config.toml
norm_eps = 1e-05
init_std_o = 0.00553
init_std_down = 0.00553
decay_fraction = 0.712
MLP neurons of a small language model. Each row is named by its layer, matrix (up: input weights) and neuron, and shows model dimensions 0-127. Each number is 50 + 12 x the weight over its row's rms, rounded and kept within 0 to 99.
After each neuron's rows, "fires in" lists the words (lower case) most often at its 100 highest values on Wikipedia text that the model never trained on.

L5.up944:36 46 60 43 66 71 59 61 65 60 51 65 49 63 76 52 55 56 58 52 35 48 41 37 58 58 23 37 45 48 40 42 39 58 46 74 62 73 41 45 37 39 56 46 36 67 38 27 39 37 39 41 51 42 51 47 56 34 50 57 44 49 52 30 72 32 82 68 49 48 51 65 49 43 41 61 53 41 55 51 67 52 49 50 31 57 48 47 43 43 72 48 67 50 63 60 48 68 53 50 41 61 47 26 40 65 75 52 48 37 36 48 56 59 34 51 40 49 47 45 54 71 56 53 34 42 64 79
fires in: "that", "not", "as", "then", "so", "later"

L5.up420:70 45 45 45 45 63 43 51 62 24 49 49 47 44 68 12 69 65 44 50 38 32 69 38 63 47 42 56 51 58 47 52 47 55 50 64 54 64 53 67 43 22 57 22 45 65 44 28 42 26 54 59 44 60 46 33 51 46 58 48 38 66 61 38 38 41 71 42 63 28 58 74 69 58 49 44 53 49 57 47 50 58 64 55 39 73 27 37 52 38 45 61 56 62 64 47 45 64 70 58 26 50 49 48 52 56 73 39 43 56 36 29 60 25 49 44 55 27 45 22 76 23 50 33 47 41 45 40
fires in: "not", "they", "it", "a", "no"

L11.up182:43 56 53 53 34 59 43 39 57 51 34 39 64 20 69 48 41 81 61 43 57 44 73 60 68 55 49 52 50 55 63 74 33 67 62 56 64 56 44 31 41 55 65 38 39 55 43 78 29 48 29 26 80 43 42 74 47 45 38 63 48 40 48 63 34 30 37 25 37 47 42 64 37 48 53 59 45 53 54 41 48 35 52 54 54 50 54 42 47 42 57 46 28 63 38 54 39 64 75 53 53 56 34 58 39 69 45 31 54 33 43 57 60 40 47 45 38 43 30 29 50 52 60 53 60 30 33 42
fires in: "of", "for"

L5.up488:50 47 64 60 57 47 17 32 35 56 36 73 38 41 44 28 48 55 72 48 60 44 69 41 53 52 49 46 40 50 62 51 45 59 35 74 42 63 34 44 52 58 59 45 51 31 51 47 40 36 38 22 47 53 51 52 62 54 48 17 35 49 47 52 47 56 58 43 60 29 50 62 71 49 47 47 48 68 59 52 60 33 75 68 62 60 38 43 38 49 38 46 47 58 63 53 23 47 68 54 34 43 28 58 54 69 52 38 50 53 55 43 43 32 40 47 35 54 51 44 60 49 42 70 69 23 53 29
fires in: "of", "ve"

L4.up348:76 39 54 61 44 61 63 40 56 43 66 39 53 65 62 44 59 58 45 51 39 54 45 33 66 52 39 39 28 50 40 52 55 61 37 70 58 51 46 58 38 40 53 56 47 53 43 23 48 52 48 50 40 38 56 26 44 51 38 61 47 56 60 43 61 31 66 43 51 51 43 48 43 50 41 57 52 39 36 68 49 37 49 57 53 64 25 52 63 50 49 70 43 52 75 57 33 60 57 31 71 46 44 51 59 66 49 50 37 32 33 62 57 36 40 35 56 60 62 60 67 45 63 30 59 45 63 36
fires in: "it", "as", "pos"

L12.up164:54 23 28 51 43 35 53 52 50 50 27 52 45 38 51 49 51 62 73 63 25 48 45 47 52 58 40 49 41 43 41 50 42 34 27 61 44 47 28 50 37 42 41 48 47 51 55 49 49 41 41 59 49 45 25 55 59 58 68 36 53 53 41 66 26 42 42 41 37 29 67 63 84 38 42 52 52 54 53 45 26 72 42 40 44 31 51 51 27 27 50 46 55 37 50 51 59 62 61 57 44 34 49 45 40 49 52 46 49 39 43 29 45 43 51 48 35 74 59 53 48 50 69 42 23 63 48 66
fires in: "an"

L2.up118:47 50 55 31 57 18 39 48 45 30 71 45 32 46 28 47 39 51 57 34 57 43 50 58 45 73 42 44 34 45 52 43 65 63 41 49 45 39 48 34 30 76 50 50 44 66 43 20 49 22 37 40 55 58 62 54 68 65 56 60 57 45 50 64 61 46 63 20 49 55 34 52 43 44 48 26 38 45 53 51 47 58 39 98 23 57 31 51 51 37 59 82 61 61 49 66 48 52 37 59 47 34 32 48 60 56 68 55 62 31 51 46 42 35 60 44 62 51 57 60 55 38 29 55 48 46 64 40
fires in: "held", "made", "open", "make", "limited", "making"

L2.up158:50 41 38 61 58 44 53 50 46 58 47 65 37 64 61 29 64 73 55 51 36 49 41 55 55 75 28 38 41 59 50 58 68 63 46 65 34 33 28 54 66 42 52 39 27 44 47 48 46 24 53 40 71 53 35 26 46 46 45 49 19 52 47 55 36 61 41 55 54 53 74 62 38 58 45 64 41 52 59 66 38 42 64 57 49 52 47 50 54 44 52 52 14 65 40 55 40 52 58 72 21 55 46 43 50 56 64 46 63 36 61 55 26 58 43 41 40 48 65 22 52 62 46 53 36 40 35 39
fires in: "since", "who", "which", "have", "by"

L9.up466:69 39 52 45 46 51 44 45 58 43 32 49 43 46 41 36 54 54 26 58 48 52 58 78 44 53 35 47 37 58 59 45 59 46 48 44 48 44 52 37 64 50 64 48 42 90 45 48 75 49 42 67 46 62 51 52 63 55 37 75 45 48 34 53 63 58 50 44 45 54 61 65 26 65 52 47 42 44 38 47 32 56 42 51 49 59 61 40 43 49 47 63 58 48 50 51 60 49 60 37 42 18 33 48 53 58 59 34 45 55 46 61 35 25 43 56 52 44 60 42 69 49 35 70 67 45 65 57
fires in: "of", "at", "from", "with", "on", "the"

L12.up427:38 50 47 46 42 51 31 24 48 43 62 43 41 44 62 49 37 76 62 55 54 46 59 51 46 40 42 72 38 52 57 37 41 51 52 45 42 45 54 35 43 35 56 36 49 49 48 50 54 46 46 57 51 52 45 50 61 75 46 47 72 64 73 43 39 29 61 65 48 53 39 65 80 62 71 33 48 59 44 52 33 45 40 40 44 72 23 46 43 48 55 58 71 58 50 54 20 52 59 61 41 20 44 56 46 69 47 52 42 44 48 37 70 39 51 55 40 37 67 51 30 31 51 47 56 46 55 57
fires in: "a", "s"

L4.up72:59 19 48 34 68 61 50 51 41 57 55 33 17 49 43 46 60 52 36 65 50 59 34 35 69 58 54 49 52 43 61 54 59 39 40 45 55 68 46 41 61 28 41 35 63 72 47 65 49 29 52 41 41 38 47 33 61 37 48 53 56 60 47 47 55 63 34 50 41 40 41 64 64 45 55 67 37 57 47 48 55 60 38 68 55 57 57 42 64 63 68 53 55 50 56 41 52 54 48 31 46 23 52 32 54 42 46 23 52 32 42 72 40 48 50 54 38 42 69 33 59 50 44 77 37 49 59 56
fires in: "between", "of", "from"

L5.up836:54 52 63 60 31 53 50 57 59 34 35 34 11 57 71 33 63 57 52 51 48 49 53 37 54 50 28 50 57 56 47 48 67 65 39 62 43 38 50 49 67 24 46 32 46 68 47 57 79 34 53 51 67 45 55 63 33 44 46 44 63 31 37 49 50 62 49 59 65 50 60 59 59 52 53 73 53 29 42 53 51 46 51 52 49 56 33 38 52 47 31 61 42 74 56 43 67 60 50 44 37 55 41 29 56 55 58 37 50 67 66 45 28 46 49 43 56 36 41 48 74 47 31 69 54 37 51 50
fires in: "to", "of", "from", "on", "since"

L12.up428:53 39 55 58 65 52 52 41 50 42 44 45 56 41 38 55 74 47 44 44 47 84 35 42 49 45 46 65 42 51 45 53 39 29 38 40 18 65 45 26 44 61 45 43 57 71 67 31 51 31 33 68 64 32 37 43 46 50 70 55 52 55 64 39 55 55 69 60 52 19 45 36 55 41 48 53 47 66 58 72 23 55 49 55 46 64 60 55 29 56 66 47 54 55 62 57 60 58 54 57 53 34 58 44 46 52 32 56 55 60 46 39 43 27 42 55 62 58 55 57 56 46 48 31 55 48 78 66
fires in: "an", "year", "season", "summary", "day", "month"

L2.up221:47 55 52 39 33 36 51 48 55 47 32 25 61 56 56 48 72 53 54 75 45 63 43 50 50 46 36 47 39 54 52 54 53 47 41 42 49 42 53 51 36 45 46 44 39 58 60 38 39 67 38 71 61 38 62 38 42 56 52 34 51 51 78 47 73 46 59 36 44 46 55 50 55 52 46 66 22 34 54 63 28 51 53 33 62 76 47 26 37 31 56 43 39 49 51 36 53 41 58 38 51 54 52 54 49 25 49 53 53 28 45 52 28 51 66 53 42 04 30 40 47 36 38 30 69 41 67 73
fires in: "the", "in", "this", "is"

L2.up679:55 36 49 43 42 57 56 49 61 43 41 38 35 61 59 42 40 64 60 54 51 48 41 43 51 56 39 35 34 48 32 45 64 65 50 65 35 50 61 52 46 49 65 47 48 69 23 42 49 34 37 81 39 34 50 43 37 49 59 45 43 64 76 68 38 36 48 30 54 30 64 45 47 53 58 74 20 53 48 45 44 56 76 59 39 62 54 46 68 37 60 48 67 37 41 67 28 57 59 44 40 52 29 42 42 49 46 41 39 34 54 54 49 61 53 37 54 54 67 56 57 49 53 37 31 31 56 51
fires in: "no", "yes", "noddy"

L2.up192:44 34 58 55 65 55 27 46 44 51 33 72 57 46 58 50 61 47 37 59 52 70 69 51 51 53 38 44 48 36 35 50 47 46 53 43 59 79 23 53 37 49 59 29 69 43 50 40 30 63 28 50 40 32 32 35 42 28 48 47 60 53 20 69 47 60 41 46 43 45 51 38 31 49 36 58 52 44 51 43 51 56 43 49 44 46 53 47 57 50 60 41 36 37 44 67 59 54 58 57 48 71 51 53 71 39 79 46 34 65 75 52 47 46 64 40 73 38 49 28 62 45 41 46 45 51 42 40
fires in: "but", "according", "however", "writing"

L4.up319:57 21 53 32 51 46 69 66 48 20 64 52 33 49 41 54 63 60 41 62 32 46 32 51 36 46 38 40 45 52 51 34 57 41 48 62 60 60 56 48 46 39 45 30 54 65 55 54 40 47 22 53 46 39 53 35 60 42 38 72 64 52 37 43 40 65 47 60 74 32 55 64 55 64 51 92 51 53 57 55 29 38 38 44 52 48 29 47 63 53 59 70 44 58 57 67 59 59 52 39 52 35 47 57 51 58 56 39 44 32 66 43 40 54 71 46 65 46 55 53 51 45 42 54 30 58 57 40
fires in: "of", "for"

L9.up364:59 54 75 43 59 43 41 35 64 62 42 67 22 51 54 39 54 62 35 56 31 61 52 58 45 62 54 55 60 63 50 53 48 43 44 54 46 45 46 57 49 37 41 63 51 56 44 39 73 57 52 46 34 50 57 45 54 60 54 43 54 52 39 47 58 54 68 58 59 47 42 63 75 41 52 38 47 36 33 48 37 46 46 63 37 66 14 39 45 47 52 61 49 61 47 57 50 53 50 47 23 27 43 38 72 51 57 38 51 55 47 46 53 23 50 53 50 57 59 59 57 48 37 64 78 38 52 45
fires in: "of", "to", "over", "by"

L4.up963:37 62 54 53 60 44 31 23 38 46 59 39 37 45 45 44 70 54 37 38 51 48 32 48 42 64 44 51 56 45 45 58 40 61 46 60 49 53 35 43 38 61 54 45 51 46 37 29 61 16 50 25 57 41 49 51 42 69 50 70 34 56 32 22 51 23 57 57 51 35 79 38 44 58 65 59 61 48 41 55 48 44 48 59 44 58 62 43 32 47 49 76 62 54 50 49 61 55 54 56 21 57 40 42 70 40 65 49 38 53 35 45 66 21 16 46 41 62 55 47 47 52 50 50 56 43 42 36
fires in: "he", "but", "this", "however", "it", "there"

L5.up1020:46 42 52 54 36 45 46 30 60 42 63 47 35 58 53 54 48 72 65 42 55 46 24 41 58 52 51 55 54 33 65 54 69 50 31 63 28 54 29 39 32 32 49 53 54 38 47 63 68 22 57 36 48 50 52 41 44 42 41 46 40 44 18 61 61 44 52 44 46 49 59 55 54 32 62 37 75 32 59 60 31 55 53 54 48 53 47 48 50 37 53 77 49 66 62 49 19 57 45 68 45 44 38 56 46 77 75 56 57 39 59 51 38 36 67 48 33 29 58 39 45 61 32 34 35 47 60 41
fires in: "who", "which", "was", "did", "and"

L5.up767:61 57 38 56 40 66 34 48 52 41 39 41 40 50 64 54 48 71 48 50 53 63 32 60 55 57 33 43 48 47 40 56 56 56 47 59 51 59 33 44 25 35 50 50 44 39 52 37 66 32 63 34 59 39 55 13 39 57 41 44 37 52 31 39 33 34 61 51 50 41 67 28 27 41 49 64 77 36 66 59 55 53 62 48 34 59 59 42 69 47 40 71 71 52 48 82 38 57 61 62 49 52 42 60 60 35 64 34 42 27 47 48 52 45 54 63 54 47 75 50 56 47 42 38 47 38 39 17
fires in: "however", "but", "they", "therefore", "thus", "though"

L11.up532:40 67 43 50 53 40 55 41 60 42 60 44 50 39 28 42 75 44 74 59 54 49 37 50 54 51 44 42 61 39 50 54 45 56 40 55 49 54 45 55 39 41 57 61 40 41 54 21 42 54 42 51 39 45 33 40 73 55 60 47 49 44 60 57 34 30 34 48 37 56 81 29 48 69 30 33 47 54 29 53 37 75 58 44 51 60 49 43 49 25 66 33 56 47 56 45 40 47 82 52 49 47 55 33 52 76 51 52 41 42 67 50 41 44 51 53 57 48 46 50 47 53 49 40 56 56 69 47
fires in: "an"

L4.up249:40 37 48 57 74 59 52 39 51 43 39 62 49 34 42 29 54 65 52 58 30 36 46 69 66 59 50 54 38 53 50 52 66 67 42 62 35 49 34 56 55 45 30 49 32 52 45 55 52 38 44 64 33 45 37 40 51 45 48 31 35 48 54 38 69 30 65 40 54 21 66 46 77 72 41 47 59 46 45 43 37 59 53 34 43 76 37 39 56 45 60 47 46 40 69 47 47 52 50 41 36 65 48 58 49 45 33 53 37 34 47 53 56 30 50 51 36 58 47 46 51 34 56 45 52 31 41 50
fires in: "a", "an", "the", "ajax"

L11.up25:50 32 32 49 57 31 64 30 62 70 51 59 39 30 30 48 58 62 60 59 62 44 47 39 61 45 40 67 63 40 75 68 71 49 45 40 56 51 42 49 45 36 50 66 32 29 59 52 59 61 52 59 66 50 42 58 58 55 39 66 61 50 55 59 30 19 63 39 60 57 52 37 31 35 54 45 39 11 60 65 40 56 42 59 54 46 48 48 61 48 66 57 39 65 76 37 45 39 75 42 57 50 47 50 58 51 59 47 24 36 49 62 43 48 47 52 51 24 34 44 45 52 25 37 41 49 40 66
fires in: "an"

L3.up180:62 34 45 23 51 48 38 49 52 53 70 65 32 72 57 48 61 58 56 54 29 54 32 33 55 66 47 56 32 52 63 55 29 43 48 64 48 51 35 46 49 51 45 46 38 39 47 62 33 57 42 61 54 53 26 43 60 37 27 42 52 63 40 59 47 73 36 32 33 43 39 59 69 63 63 57 31 38 48 42 46 33 59 63 52 54 44 51 62 46 60 62 51 46 68 46 25 46 62 48 23 47 69 59 50 46 58 56 55 43 48 23 48 57 59 41 51 34 44 67 33 42 58 23 52 59 85 48
fires in: "to", "where", "which", "book", "complex", "climate"

L3.up672:57 47 46 43 51 30 39 46 50 54 86 54 47 71 26 25 52 77 41 59 38 45 42 50 64 44 43 47 37 55 60 52 58 55 42 51 51 65 33 54 34 45 59 39 39 70 43 50 57 15 49 58 36 47 42 34 38 44 44 25 60 24 64 43 61 30 44 42 53 40 60 42 45 55 52 51 60 56 26 34 47 55 43 70 41 51 53 43 50 52 62 88 44 57 48 45 35 49 41 64 48 56 56 36 50 37 80 53 47 64 66 61 57 63 64 49 47 65 63 58 51 52 57 40 40 39 50 40
fires in: "as", "species", "genus"

L11.up809:51 72 47 76 56 50 39 58 50 31 56 52 33 33 41 40 47 49 40 36 48 64 56 57 45 68 43 50 56 59 52 76 53 57 32 43 64 50 42 39 35 54 51 53 47 49 49 20 43 36 31 47 68 54 48 30 57 61 39 74 40 41 51 73 42 64 44 48 31 58 62 60 35 56 47 46 61 55 67 59 45 50 39 64 43 59 77 40 63 51 53 56 73 76 54 44 52 65 71 38 43 50 20 53 62 37 71 46 49 59 44 32 62 32 65 68 47 53 55 41 49 68 40 62 46 38 54 46
fires in: "and", "these", "this", "own"

L3.up429:62 45 71 33 46 43 58 52 56 63 67 45 33 48 45 40 20 48 45 51 37 48 51 65 50 62 38 33 65 57 30 46 49 58 48 63 41 46 48 53 58 58 33 48 53 68 52 44 40 66 47 60 43 49 74 49 42 36 36 40 53 51 58 40 67 63 65 41 36 45 63 42 60 56 50 64 15 46 52 65 46 36 52 65 35 60 34 44 71 31 60 56 45 43 62 68 45 47 42 46 23 45 41 63 35 65 49 36 46 50 51 34 49 38 51 55 34 48 29 50 39 29 43 25 46 41 57 46
fires in: "to", "other", "most", "where", "any"

L3.up578:46 52 72 39 52 51 50 39 29 23 42 40 52 56 64 31 55 46 70 55 52 56 68 65 55 50 43 40 45 37 45 47 61 60 40 71 37 51 39 30 40 70 55 50 46 55 60 53 57 48 40 32 57 33 55 56 74 45 77 53 46 32 48 61 58 65 33 34 75 09 56 28 60 59 40 65 59 56 58 55 53 60 44 79 41 58 51 33 41 56 75 29 31 68 36 64 38 46 54 60 32 57 46 45 69 58 70 46 54 39 68 35 24 49 33 51 39 54 64 42 57 25 45 49 36 46 55 37
fires in: "made", "set", "reached", "makes", "hip", "held"

L6.up917:53 30 41 32 29 38 57 49 51 49 78 48 36 51 51 71 69 71 39 44 33 44 42 50 57 50 57 38 48 27 45 43 69 55 38 54 28 58 54 55 53 41 59 48 60 63 48 34 31 36 61 58 48 65 55 59 41 39 53 64 48 56 57 49 54 43 40 55 67 38 52 71 40 67 56 62 29 34 38 45 41 49 51 41 34 58 37 43 23 45 62 76 74 32 46 41 40 60 29 35 51 36 31 61 53 67 44 39 47 43 64 49 74 35 64 52 46 60 69 41 58 47 35 49 28 51 67 63
fires in: "first", "last", "end", "1st", "third"

L5.up357:59 40 63 77 49 37 58 40 25 46 41 68 23 61 41 52 52 41 77 59 43 36 50 42 49 39 46 30 28 34 43 52 50 44 53 64 61 68 43 17 49 53 60 54 71 67 39 36 35 30 40 37 47 49 41 43 48 40 36 48 40 60 27 59 57 65 52 48 57 41 57 55 64 34 41 65 57 46 67 63 70 44 51 79 55 49 10 40 53 43 56 45 52 51 59 49 48 59 57 61 56 27 41 48 50 49 41 18 50 55 50 61 60 56 46 51 58 63 58 47 58 53 47 38 43 42 63 44
fires in: "of", "united", "supreme"

L12.up674:52 57 34 49 60 49 17 52 52 35 63 51 41 46 67 37 37 63 54 35 51 44 56 80 60 62 47 59 39 62 50 49 39 57 16 73 37 52 59 47 46 55 55 55 64 41 62 45 66 44 47 36 46 38 41 34 52 64 44 51 35 47 40 43 43 24 60 65 33 63 58 41 34 36 37 66 51 41 66 61 57 42 46 48 54 55 30 41 56 76 46 38 71 61 61 50 44 59 39 51 22 73 37 39 54 47 70 46 63 48 40 35 55 41 36 56 42 34 38 65 35 45 36 70 61 44 48 68
fires in: "that", "this", "out", "these", "his"

L2.up719:68 34 56 53 24 56 68 51 49 46 48 21 37 66 78 35 52 68 54 50 48 54 13 47 50 64 57 39 30 44 64 63 61 70 56 36 37 50 81 47 54 52 52 54 57 42 56 51 55 35 47 53 33 40 44 61 56 55 62 45 46 48 75 64 27 29 60 33 48 48 54 48 50 44 67 82 21 54 55 47 60 39 73 64 37 57 46 47 55 42 48 46 68 39 51 56 48 41 66 55 53 59 34 43 31 38 47 65 54 35 52 74 39 67 57 53 52 66 48 49 50 43 41 43 63 37 46 45
fires in: "no", "yes"

L12.up601:45 61 48 72 63 50 43 33 35 46 36 71 35 35 39 36 46 59 44 51 52 59 54 57 74 66 57 58 63 47 57 63 45 26 26 55 45 53 48 52 30 46 47 48 33 60 70 45 51 42 43 76 47 69 30 52 56 54 66 75 51 62 52 57 56 59 42 30 54 58 73 37 52 57 40 60 54 75 44 59 40 50 53 42 58 51 39 29 78 46 57 49 54 52 64 65 32 35 55 36 51 51 51 48 50 46 53 47 40 58 47 36 60 37 34 58 38 36 61 28 74 50 49 56 54 70 40 60
fires in: "an"

L11.up342:41 37 62 57 60 43 42 22 55 33 58 60 49 39 38 38 29 49 53 55 50 42 78 58 58 48 42 58 48 44 55 53 48 54 53 32 51 51 35 31 52 31 59 39 57 58 39 52 57 45 36 52 54 35 62 54 55 42 35 52 34 57 59 37 66 29 61 71 52 33 57 54 57 49 55 42 43 50 53 58 49 46 50 47 43 64 41 56 44 56 80 54 65 80 36 63 30 48 50 25 63 38 45 64 40 49 53 58 71 47 50 58 74 51 55 70 37 55 69 42 43 44 47 39 61 22 63 80
fires in: "a"

L12.up242:28 48 32 75 35 29 48 63 45 57 38 63 49 48 51 54 43 66 48 31 59 62 45 45 56 48 33 56 55 49 51 55 44 43 63 51 50 34 53 57 45 61 53 56 44 39 63 43 42 54 52 51 67 62 31 70 66 44 50 57 50 47 53 61 42 42 41 66 46 61 57 42 63 71 31 52 39 54 51 54 57 32 39 59 63 60 41 53 52 41 65 42 76 38 55 54 34 53 71 36 63 44 51 70 50 41 69 45 35 44 42 44 50 21 39 37 47 60 39 55 59 43 32 52 51 61 50 68
fires in: "an"

L3.up114:38 40 53 63 50 74 64 32 50 43 53 32 28 44 50 40 65 40 52 62 44 52 39 35 52 29 36 31 55 63 64 34 77 45 47 49 48 51 43 58 43 59 44 54 71 59 37 48 50 55 42 63 39 47 56 35 54 35 49 87 74 34 28 45 53 55 35 45 66 37 41 50 47 50 47 78 31 31 40 45 43 31 46 55 42 61 29 46 71 58 41 57 37 57 45 46 53 65 44 44 45 48 45 58 65 61 39 68 54 37 48 59 42 44 54 31 61 55 60 63 58 24 43 44 34 28 50 41
fires in: "of", "brussels"

L3.up247:50 38 44 52 66 44 30 45 49 48 65 30 54 60 42 61 55 48 50 68 63 57 52 30 68 70 42 43 49 54 49 48 61 57 49 62 48 47 40 55 60 63 32 49 47 46 46 46 54 20 55 55 43 33 36 39 55 51 37 46 37 59 44 59 49 36 34 32 61 47 62 25 27 61 43 66 59 35 36 57 45 67 51 77 41 57 60 36 40 47 62 71 51 42 61 38 40 57 45 24 45 41 35 50 66 44 88 48 54 34 38 52 46 58 62 34 52 69 37 52 60 56 31 41 50 42 51 26
fires in: "this", "it", "that", "there", "working", "on"

L2.up678:44 58 43 51 51 47 61 56 51 68 52 31 40 61 66 52 57 82 58 56 65 54 27 50 54 57 62 46 34 50 51 66 51 53 49 57 50 49 54 52 59 58 62 42 52 52 48 52 56 59 49 45 44 51 54 56 60 55 63 37 41 62 56 73 32 34 54 27 24 28 59 38 47 40 60 66 45 67 64 44 63 43 87 56 27 50 35 45 63 46 32 49 60 52 56 76 41 33 47 50 66 66 51 56 48 35 44 55 60 34 52 75 35 72 46 37 57 51 58 49 37 39 41 48 47 45 36 52
fires in: "no", "yes", "status"

L6.up567:55 33 58 57 66 19 35 30 35 26 55 49 33 48 58 43 47 60 50 49 65 45 35 63 57 60 44 62 25 51 67 45 51 51 40 79 58 50 56 26 60 35 52 52 33 56 46 34 52 34 33 39 50 29 58 52 52 49 43 54 45 48 59 34 58 45 50 46 57 63 68 47 57 60 31 42 59 35 34 47 33 64 72 64 24 60 63 45 46 49 59 55 55 47 36 56 47 59 66 30 49 47 47 38 65 33 45 54 54 34 58 55 62 56 37 54 46 42 56 24 68 38 44 49 68 55 60 37
fires in: "on", "there", "it"

L12.up163:54 62 58 39 39 50 28 62 50 48 68 56 47 60 37 47 75 54 46 74 35 48 60 75 66 49 43 60 59 51 45 56 51 48 44 54 60 47 49 59 53 60 33 25 43 55 53 54 45 53 63 37 56 37 35 32 42 47 57 54 59 59 36 30 51 33 44 43 47 39 58 42 43 75 58 63 43 42 29 69 28 34 44 57 44 56 45 41 76 46 55 49 78 52 40 40 34 65 47 32 39 44 31 48 68 46 68 39 31 49 51 57 76 31 57 47 61 56 37 35 59 54 39 46 40 48 52 66
fires in: "this", "that", "the", "it", "which"

L2.up470:57 53 47 55 54 59 70 51 64 59 34 36 33 46 65 37 49 83 41 56 53 49 47 53 49 52 61 45 37 43 58 47 47 54 48 32 35 69 64 50 56 49 68 47 56 56 57 53 63 37 42 54 50 48 54 53 63 40 64 39 48 65 61 60 42 43 53 26 40 40 55 35 63 49 62 88 26 70 65 59 59 42 84 37 37 57 51 54 51 41 71 43 55 42 48 66 53 44 46 62 51 91 24 56 43 31 62 59 49 23 55 64 41 66 47 42 54 60 60 51 46 32 54 30 49 51 34 58
fires in: "no", "yes", "noddy"

L4.up342:60 50 46 30 46 59 53 33 49 38 42 50 36 55 52 33 52 82 70 46 43 52 47 60 37 63 37 36 40 62 51 39 49 66 29 71 52 40 40 39 52 44 57 45 54 52 50 42 65 48 50 53 43 59 66 15 50 56 66 48 28 26 69 52 55 55 46 50 47 35 70 48 38 76 70 65 28 44 42 49 48 27 50 71 52 64 24 40 58 64 50 52 45 60 51 51 56 66 51 49 20 52 58 26 58 44 31 32 61 53 41 46 56 33 26 51 34 49 62 47 43 24 49 48 37 40 70 65
fires in: "some", "any", "most", "every", "two"

L6.up80:41 38 58 38 53 54 55 40 49 34 41 20 49 59 36 55 59 60 72 54 32 46 31 40 64 62 42 35 42 56 51 42 59 50 34 49 60 56 49 57 52 30 61 26 60 58 45 57 42 32 47 51 42 39 72 62 38 45 50 57 62 38 56 66 56 61 29 70 50 57 41 76 68 34 62 66 66 54 61 42 49 64 40 64 78 41 52 34 52 41 62 44 46 76 53 49 58 59 60 32 45 47 53 35 68 63 62 39 58 31 56 61 45 62 60 41 49 25 60 31 58 27 59 48 25 30 81 51
fires in: "of", "de"

L9.up35:55 31 51 46 57 55 51 38 45 55 48 46 24 44 60 36 49 65 38 49 42 40 43 55 43 47 68 62 60 49 51 56 65 30 51 71 64 47 34 24 52 40 50 38 48 36 42 68 55 55 40 40 50 47 67 42 63 39 45 54 57 33 55 61 55 82 67 57 36 36 46 49 56 42 47 83 40 23 52 55 69 61 37 30 47 48 49 37 64 40 56 39 45 59 60 56 42 57 44 60 40 62 45 45 46 52 81 49 52 54 58 40 27 37 45 55 65 47 47 45 51 38 50 64 46 23 44 39
fires in: "to", "in", "of"

L9.up646:53 31 63 41 48 57 41 41 56 41 66 61 43 58 57 43 37 49 47 42 32 64 47 42 69 40 28 51 53 57 42 55 45 67 21 67 67 57 42 67 48 63 55 52 63 66 26 27 46 34 47 51 43 42 41 34 47 62 39 41 58 35 38 52 58 34 34 31 56 54 56 47 35 53 48 64 45 41 31 66 58 36 36 75 46 59 52 44 40 47 60 46 44 62 44 39 47 56 51 25 37 44 47 41 59 73 68 84 62 64 49 47 62 38 72 47 37 76 55 39 57 47 48 39 48 49 57 50
fires in: "but", "what", "time", "that", "as", "where"

L2.up918:67 39 56 64 59 52 43 45 58 35 55 39 48 77 68 38 31 65 41 55 35 65 64 52 53 69 44 46 48 35 47 52 71 66 32 71 45 52 21 41 45 45 53 55 63 42 42 27 47 21 47 58 72 48 47 25 45 52 53 61 44 57 40 44 27 52 51 48 40 33 75 48 68 46 47 48 66 52 46 47 41 33 58 59 40 63 53 47 59 41 57 62 48 49 50 49 34 52 49 54 58 69 31 48 50 39 69 52 31 17 64 56 47 56 50 47 57 38 70 43 52 54 43 38 24 44 43 35
fires in: "and", "who", "or", "particularly"